Weights of a small transformer language model: width 256, learned positions.
MLP neurons of a small language model. Each row is named by its layer, matrix (up: input weights) and neuron, and shows model dimensions 112-175. Each number is 200 + 20 x the weight over its row's rms, rounded and kept within 0 to 999.
After each neuron's rows, "fires in" lists the words (lower case) most often at its 100 highest values on Wikipedia text that the model never trained on.

L2.up155,181,197,183,189,203,183,242,192,173,215,198,218,178,226,214,227,181,184,165,223,179,180,205,199,199,219,171,152,214,183,204,153,192,205,208,236,189,175,196,201,203,201,231,200,206,158,184,185,217,220,190,174,201,198,206,199,142,215,142,227,215,203,166,182
fires in: "high", "battle", "battalion", "bought", "highway", "church"

L2.up679,223,231,207,194,197,235,173,214,157,224,200,209,199,216,201,219,212,185,191,179,200,211,207,191,195,162,207,157,203,205,190,246,200,203,205,236,169,225,161,166,207,177,186,181,189,185,244,163,179,201,196,176,189,218,202,212,196,222,215,215,196,189,197,170
fires in: "of", "austria", "lead", "played", "leading"

L2.up559,205,244,162,197,211,214,190,179,189,198,197,194,216,215,195,207,200,202,193,182,215,190,171,194,206,181,177,185,187,219,206,208,212,227,199,218,203,201,172,205,182,218,172,208,213,210,201,207,204,178,208,193,233,221,158,216,183,215,246,200,184,205,189,192
fires in: "not", "also", "now", "contract", "control", "across"

L4.up314,216,197,183,185,205,201,187,205,199,219,227,227,190,223,165,199,189,255,184,145,231,203,190,200,213,198,198,178,239,203,218,171,217,192,209,189,179,193,201,220,188,161,206,208,190,229,223,201,203,198,159,196,243,227,210,193,205,199,198,183,201,219,190,201
fires in: "has", "had", "utc", "ve", "having", "have"

L2.up674,203,205,195,150,210,218,213,178,183,181,234,249,223,196,178,189,210,211,186,171,190,190,198,212,215,195,199,211,211,175,186,187,194,223,198,230,209,223,173,206,199,210,195,204,197,178,224,221,200,181,212,207,191,213,215,224,215,217,209,211,190,217,185,174
fires in: "not", "only", "east", "genus", "either"

L7.up735,226,238,171,180,175,167,190,200,190,206,201,216,253,213,205,198,181,169,179,182,199,195,202,192,170,190,195,209,217,180,188,215,197,188,225,224,193,211,193,167,222,191,208,186,281,191,226,221,222,187,188,197,215,190,218,214,188,203,203,181,191,146,204,170
fires in: "2015", "2012", "2013", "2011"

L2.up841,210,193,213,190,186,201,205,230,209,160,226,175,180,191,185,202,191,194,177,188,218,183,177,199,241,219,198,216,229,189,203,184,202,223,206,205,195,208,181,234,212,197,215,152,217,182,224,203,195,187,213,198,194,209,185,195,191,222,222,195,166,189,232,201
fires in: "the", "century", "central", "center", "special"

L2.up444,190,220,185,203,191,200,177,175,213,222,222,237,199,263,217,200,208,177,183,209,203,190,176,176,184,175,201,186,246,209,176,208,189,219,235,243,211,173,212,191,212,203,190,145,237,205,215,160,218,228,204,174,206,195,233,196,215,200,187,190,227,146,178,186
fires in: "has", "have", "announced", "returned", "came", "continued"

L2.up491,255,196,223,173,175,208,166,198,218,198,216,225,181,210,226,204,210,207,182,163,172,178,174,199,203,206,196,211,154,249,225,222,193,238,234,252,187,220,186,203,177,183,215,169,244,159,237,175,213,193,210,186,204,245,195,192,169,205,230,220,221,182,177,212
fires in: "based", "released", "live", "appeared", "run", "constructed"